Weights of a small GPT-style language model, trained from scratch on English Wikipedia: 31.6M parameters, a variant of Adam for these matrices.
MLP neurons of a small language model. Each row is named by its layer, matrix (down: output weights) and neuron, and shows model dimensions 0-148. Each number is 128 + 32 x the weight over its row's rms, rounded and kept within 0 to 255. Numbers have three digits each. A neuron's up and down rows have the sign that makes its largest values positive.
A block is one neuron, or neurons of one layer that tend to fire together. After each block is what it responds to, as a language model described it from the Wikipedia text at the highest values.

L6.down602:211207117130127164091170162102076094165145138173144124145225094150131134148103125117110151112143127141114156108176103175192162152169053083078067189167192117109129139117118120137122110137080166088173114084139095127086106155135153063156126154139143148138125094146130132117112161161134125083147143121134145049117122077115114163059087095124140180113118054185180116136087125154132126079118159136170125109144106099088159135118103133148114171222137120134
L6.down1009:160116110197157139143122104142106141131162117125101168106116205118140141100174126085101163131125167129095131072147126114179163088127162131088083104114137113066123161099138130107122088129146125124089116143152213105181175086138120159159094175187138119135156179143137178099178108089121144096101165141099104116084152175109191110107142111143072110140152107109141100108193043106093121158110135073067160126077114129160037119124122082107091147124079133141
Responds to: Mid-word fragments, esp. piece. Word-piece fragments inside longer split words, most strongly the pi or i of piece/pieces (masterpiece, altarpiece), also the u in puberty and Portuguese.

L7.down195:082096112093159165133135157103111060118181119158199115133152152115133151127168098125121108104164089077144104110179109099126121137122133058152170105108075132147147168101150081149086133202148098099102077142110096082144114085117143052146157111123102140142202141133151124097112119232108105171106092100113077128155115083149053172197130133115092132123153166111132165134152080105098153135141145137147121123123162118123150110110130107113132044137098175118
L7.down649:148140124164132176166156136120152088155136155119062117129102161110185182155128087151148108151115151137166132142123137149124131145088118164146153122120088133156110122086092145143150111125122145150117120182135126160163086211153076100153076116070145168122182084194117183128081147142171147107154152129152062159140109118144142126141130140094090159182148053134107063168142133151147168115179116123158130116117136101126120167164097113157137142151078104165
L7.down716:107157133141161113107185110170112101183087079181136097145128152095110114188111129133208111119076146122140100107170116134116157165128141186166135195101109114118167100126058152137163096165108151133086088142109161120144170161133131161124130217118061129110184155095150174131116127132176110136109116147089088106079119155149102132053116134096109122121096141090157128215118060108143050176086132098189096102102148093098148122102130066093138145145028102108
L7.down1154:099148063151150192109123110107170149152141121123148112080152167206090101162091127126130122165123075112164058111105189138136162121125039085123061144103140164084158080153121173126117092107119185151092133104180117086116154125095151138094096125131123146149102175136140109086065159091097121137154160105135140139117136149096161154119153175154117100094105116178123158166097058110094135143115189153102152132113176142073076092122147150122122000117188076127
Responds to: Opening word-piece fragments. Short first pieces of words split into several tokens, often ending in -ar/-or, e.g. Har(vard/old), Cor(ridor), Car(bine), acc(reditation), le(agues).

L5.down127:136087107118118178144141125133176151071140156076129131097173074136121196086111127160107120157122193126170062122141199103106155135111170132152100140126117113127106149121098177102151076081165135103111146147145131183115131167112169167190112144139096117118130117121174173141159098101114118147180157137182208114142192112123152110102091090121150074181154135088076165107162131102166146141120111121152165120140116102168114137130135176142142109153128119099
L5.down222:087142127118162157127165072058145092084143062150163137141098168086129141111136141108163143121043159153156107146137168193130111149150095099118165110114124094113136146107099154115115177115110157119150087175128137153151136150134133130173057099135132142106151180142124126124132133129135088162199105094095138141116138198131100160141149076105143112149179088147129153132179130150097098173159118111124118108076150136114192114141143110182098124135120107137
L5.down542:124158137077158142134104162155125137136143132140154080119104056112105155088100130160120082150104097143045139169119150044074148129135115158123161100108087138099128131142089103149129136097181123131116124161159161174109162110093101167071133191142159092155127132107145124080080160192111169138111160119122107094132115139096195104175100140066137109161138166135135160204117153121090060153151202045119121124139123112133057113118131149092106128132144152132
L5.down679:106151089117075104114080146096076123109139070115111173127184175078102129147136147154115127132073129122074133124111157100120177125165104124175136133119138185103152134117114158104073113108176106097157148103197104152131095085094170082149141163125097129133109116127124117136081098056109052128126129116178143155126107087180138122136183107127173141131108146147134076104160178124137096154086102155133087095100164096142147132118105154019092194100109101097
L5.down844:115170128074136127067166084089164176128087102150158080159122116147068105174100113150146148176097116175113151153140095075137190144119170152182124109138103118092178135101132130117103152141139159159099073081112114119117101103111126174140111115123137133170129071100079129104121149176115117090120123122178197118157151142125160060097177110097085120112132104138137076104204163072159139103146133100125090166157128103086069186107091092109118125100104099150
L5.down988:121170099127114071157171092106118156116089145133117138103106125146157132150127037152135095123181088120132202059107109158092109125144170166149147134112133138093096077126200179156085133173134116133095167102162157129179115141059121108106092160094078124205101105110140147069184117052086120146148141112150132128087159134120170102182116162186132099112124160107110062189188091111142116132103143106188153144153161134138105099100124072127143198100101147164
L5.down1132:109139095058157108125141181149115114146134144176153106117116092097087172101113131176092138159129060102148085115109141088178127192117201135124163150125107138110097099114077213185157097161134153132140160163132131167129101146121146130128142114112178135058079068175132138110162102155147124180148153179137139149143158110076145137135135086147108092160083133133125103169184142135141155152174152107151091135111122182071139135060145133179150236148197185110
L5.down1163:148130100119136193120138139103117181147131104169106145141133171172060146132131208218156172100146162105152080087121138115160125165143222098125143134093113089104220067191108099106108134131140183115125108167142156184130074146085161144124134132122096121175125077170166135103140189124124128113134145119130106088078120121148141098101178136153139139100149170119123187130149066169216121070113145062141161128081119119157138163138098201181101099118127136149
Responds to: Sports career statistics. Tokens in football and other sports biographies and stat tables: the verb played (who played as a forward), dash cells in career tables, League, Cup, goals, appearances.

L5.down24:139128079114104115106145140100130136120122087164159165138116108190101124172173120133081149130205148105129083125125081119078142101138211186146158161144111074098145171163093080145125145185116151143132142104103095175144130142153147091147142189163172109157125166102169072144143138098170145126160201167116076126130068087220134099087141100120030088147078124128137122102135132102157083150103149108156111097075179138131083084135101141126170077112082084100
L5.down95:103090093123134161108090171159151101227161180081094078142121140112176105136137110162183173139115067112110116132155177182143132104124176109167137161163072169094106118106133128125137147086118169173140097185199086073127122159137101124117096099093083139106152126087170192135119090129141116190118103091143187114094097132106107090158109115101155170129115142076110179125126153099141126113078124147155111098084062064089219147098062122165134055096122146148
L5.down385:150163137146141099120135107110137115148097164147154157102153128153132167073125128108128121124147138138143119164095138086156091105126168142123134149103099063115073036146092148137114115059086126112083182186171169134067158084126124110141154168124103129145084133134174145142135097069105097170094091104137096148137174161168124200126154066108146142120119069125106123184145109154155154149094141114145129121144134127076120108149151122141184161175127136160
L5.down460:077070113154123094156076183065129130131037134156115107141128097074100153097145087152116106136184112099058121110141112150121138203118145101131128104127128141100108164124171151124109178137127093168175147101111182143130130086129171117180152140110099105147158172136153123115165153165130135120099124110214102125179115153085133087151132185170176147093148111156093170131090183108095132117127132165107100069087149085155122137105158126156151145106109142152
L5.down573:113128085088132157150079173092102118151193115205162116127118127144157119078157090125125125119090103143091129091125095148138143128112255132156169126140084122134172123069086066123132231154170104172115173117154143098119161187111130130146095132129096175102101111129117116076180116186108107132098119165157105056161174123152117167029138134127139089110166152137145123163120151085133156151170100169130133115141114073134089092156133155182159142118164120130
L5.down674:165123143156128068126121115190117134144121095130151155091117169136079179122088146163110153142121130126141143098093089149124117153102222140175113052080126135159160157124081102068155111115157049132112112130158161130151087133142154122106142166144059127170175065138067110128114118122115120075186088102140161182166157140038085159070131179060113101126077128146152153157172093131131125134133128118152109079097158061099114102103144144133086106152093160128
L5.down706:164152190123201147120083123181186111145147113143125160166098121097134156113144087145109070110198087135122122185100130127125163121094144069145123071147137134174199143111121172065173158104147072089144118148113131151072116061155127150116142159190109170095105118138118095093137124078123132081132161199191090164138139125202128109096176098090075151090128104191126156122103042119132153106096110127103099134160127115126111126191081142172156208079121142155
L5.down958:088095177152111101130109197114107155140085104156099121099142099085113077172126102139144139141110170074093138105149073124120121147111238134109155109148081163112104148119077116154128161103164140133091110161158096126050120104162118167122133116099097197087159139089182117146088131164096128137147160155127150151105180151154106089104182151102125126111163124161102078118041121108104115191106077138097205109095067097098125097109200155042117191079061097119
Responds to: Word-initial fragment tokens. Opening fragments of multi-token words that the next piece must finish, especially acc- in accused, accounts, accompanied, accurate, plus c-, rec-, dec-.

L7.down400:071186152100116100129131084172139098169094066156115131137122127103096091117140096133109128122109115102113142156157151166081146132127162124106175181165098143187062145120143071099160121184107087115139109124095152111099097131116164189109120138073128146131070119102159122141134207095134128107141087132161123122098180126153134124102108164120134081126179117182202117126155092087110054092075130171127174149124115133131144121146158092191123113101097097178
L7.down630:159092128154163106145113139152116114180108131050102086107170151089155176141119133075113164143159119161105111081103197098111188114143182187157110151149185144105140151155067135136153096149084115128135180137045084078136142168103093147142108133139153125179107126122135114085141109113156173144129078069100044085112130167191133146110121144166103106109147112130077081117129140124165081122069086131098117126136125125186114121159134136148092157154112206102
L7.down898:119137080123159172148130146108124133166160129145133120098138133046071114115095155164058087185142170106071153068127087128155183182169101146124184094119097132171145123147153109115183179122107110160098126168070081084194150050119141117109086109140102106144124132154153131157162137146174127163154138195149130206094128114114116127137158137138133122096121116050095117135182105146171158180110110113148211191182126144103129135145179104093104097108119108116
L7.down983:130143149156141086116119170075103119157149126115141136117165077118122121173076098134171118136087149117112116130137182150180194123144152144092159186104153161102204131145138128184139091104153120131140133105060115152095084222144137101108121164154139095078133124099203100184072117144156117067140164149189138106144118091112132110144084078129112135094167115083089112120123126081149087147098111134138121112085117093157149118146139119090093169168103059098
Responds to: Football competition and club names. Tokens in football results and stats tables: competition names (Scottish Cup, Premier League, League Cup) and inner pieces of club names (Dundee, Dumbarton, Lokomotiva); also weak scattered mid-word pieces elsewhere.

L6.down44:113092162141142102167184094120078111098131117097134077140133119116146092132155177128139085125058142134123065131182112126162160072121189118154160150127099107138166125135151116160126159129113124101090121131115118116099120141101088116110126184176068165090132151107094200100140127163114095168182163174105112158124114136066152128133115142122135135153112154185127160138197115119195148080106155189118085111111086112191177153097158107147124150164092134120
L6.down319:137145134166148149137106154143145100097164145145126143171177129102117144104121150046128137117129248168110108154104183172161124146210105173145120139147139159131148109077161129091133127102106152136087122116076137073155139113088180114126137155124099146075099118138128176135137128174160159084141156117127153146146134127123050169171109150096207114097095173201129111152107082153168138134092171167148124178092122174097142117146110096139052121124110078099
Responds to: Word-initial fragment tokens. Opening pieces of longer words split into several tokens, such as Pro-bate, fac-ilitated, Porcel-ain and sub-divide, across mixed topics.

L5.down79:148171101154120111147117146158132143147108122099153159122104075132139133129155092169156121179144095071159197167176159111144111106166138114175149142101206138045042111135141100165149155112122144096127101147077114157075167086154128117114075072077119126144117123180106084117162131135136103176134120153177175097130124182118166138133151111107098143117115133175182140151069155156097157120068125104103150126241118137150073150091133152156128171155117115103
L5.down177:143163118111100131113125131146126142135171090108168113166133089167149142146105162113120127180101088157099130137133146160060074178163210105140110077142086145108080193133155103072152119161129109156086118125138151149151104129062098137105138134122108170056125149174103169140073155149042114167157142155139141089121119115154154137185174122129121200146150139155131174101143112075100157122101123185075130124167115103171101169123169131114158133082138154147
L5.down305:138101127097161058162116085148071128194125104094142143135184118127087131124121177158132120127132148114187131121071147203126123094117123117092129111173064115145164170113127058135171062106159117123113094128131141102146108097122108178090127119163115176160126149127139094151128144084107153132093124126137159135165134152114129123122104113031155126100067091094149108125179153147187149072171134154132184106095078106108122066112113128144115003121160134085
L5.down312:105141104135060136153098163101166150120102153143122154141179142144167144108098127081172096073115110120159097139214145217171146181138051161141145093130121099114124151122146119116115115142143110126080137096094171158145174084153185142139158105080148043122097123086139149153081182136044118138090109130155084134151125067077130114155142181107155133175113157130116093141110173115102165094201057179118116142119093163087112151139168106111205212096129111136
L5.down321:207135123113118113118118163079120136128166082118111128147117046133102109156140156128135173142078133149182127136140124058119138161122209113144141107093127136131119116162071108154108142149127106109161122108087107120139125130122158126192111154132164086077178093115157142111112204134104097121140098163133131216183132117156119162130164060174164123115129166127031136149161159080121162157157079103127142159097172117116144134088148104100143213130089129079
L5.down428:114086121210154091134114104147163100081100127139157167122066099081148144120145100098118185155111113147090155130127122131118134115139194101150149141092135066123132205114088161184153129141065083142073148103131172206128110176097112090069124101151105182139177115142134154180124122137121133190120154104128122119091105182135135159137129081116158131125141121158131126168122140154103142169036171088150119127108160043127089086055221155153163154107187151161
L5.down613:175244144128138104128110141213125048139145168107119060123126140138103099176129160115116138136111079114133119181167140128164223203136067128100167082170099147094121187116113171157144115116121138148123142127118195152109094130125185154110150146089089130194097158077162097177159117145077147088114153100095117104148144184119074114122104081138108153141078119129141155128182067120172138109176051073120108149091139162138104134140154134068148128130095107115
L5.down1075:140138132103164116131100095140106149111091153127138163099123138146108202132150137168143116107142132117134165141150179134146171170078106133139125154113154140080091111168111078157071116100179175132219184146114156166122141084142139109149163151141153099070168135156110122152128141207085107062112131117122084151094093200136144134166182099088137185114128107162158124163160147156142138164175112088139131127137142172099149150145131165159110137102130059086
Responds to: Vowel pieces inside names. Single-vowel word pieces, mostly i or u, that continue a split-up word, usually a foreign personal or place name in lists and tables, e.g. Ab-u, W-u, Merap-i.

L7.down35:166140151135168074187140150116116114129177119074184136124152143135113105162136166189122125165163121122115154172121183150083149110154086080156140141139126118103168144151131110191131140153110165142145161094052111123115104122166121116120143139136094133101137137099162140136130145139137070146106122107119151153160131200078168101172156149083087141144164087177033200186161153156138110141129130112048094141138094101117086071165100129137138181133100144127
L7.down744:110116156117127082133091094169158155165084136078140137133120189106099086143193108161117134093189173205111207154159125117117142124125081117119150168152162138129179142136144092234121083101199151083149116077094090125103190077196157117155087111114160117093124155145112099093158085131069106063121128140155146138111098073152143104175170100108115091082153106182119132151128082152084192137087072154044127119147079155092132144108155133188166129128123222101
L7.down770:087098136146241103155106158188138145170163093103133165063111142121156156153141104149182144109126115171132125145104141096123137149141149162144083080145163095074215187168144131164158120107109057156159159100131131070168133087141141151115148106164152129097107143124152139169152109159103090120070065095162109157109100154150148092161112145101097120175097151145131157136107151113144153074079112126118166141145165133069158107113162104154113192155112146106
L7.down858:131106120152130128121025109083109083125108137134124121127091109080155156121128135115111192182096112138187143156128077080138136130144053129101070082088117126207165091158109111204093139137130162101158148097178135150130166053161134126117129154176135143162092091120210101101139150088162079151123109154151136122098106142131108168118144135160120112137143188110128142097134125182097179161131132141153174096172117120087131125076034147168161093177141156163
Responds to: Early letters of proper names. Second-piece tokens, often a lone "i", inside multi-token place and personal names in lists and tables, e.g. Ch-i-șinău, S-i-oux, Li-echtenstein.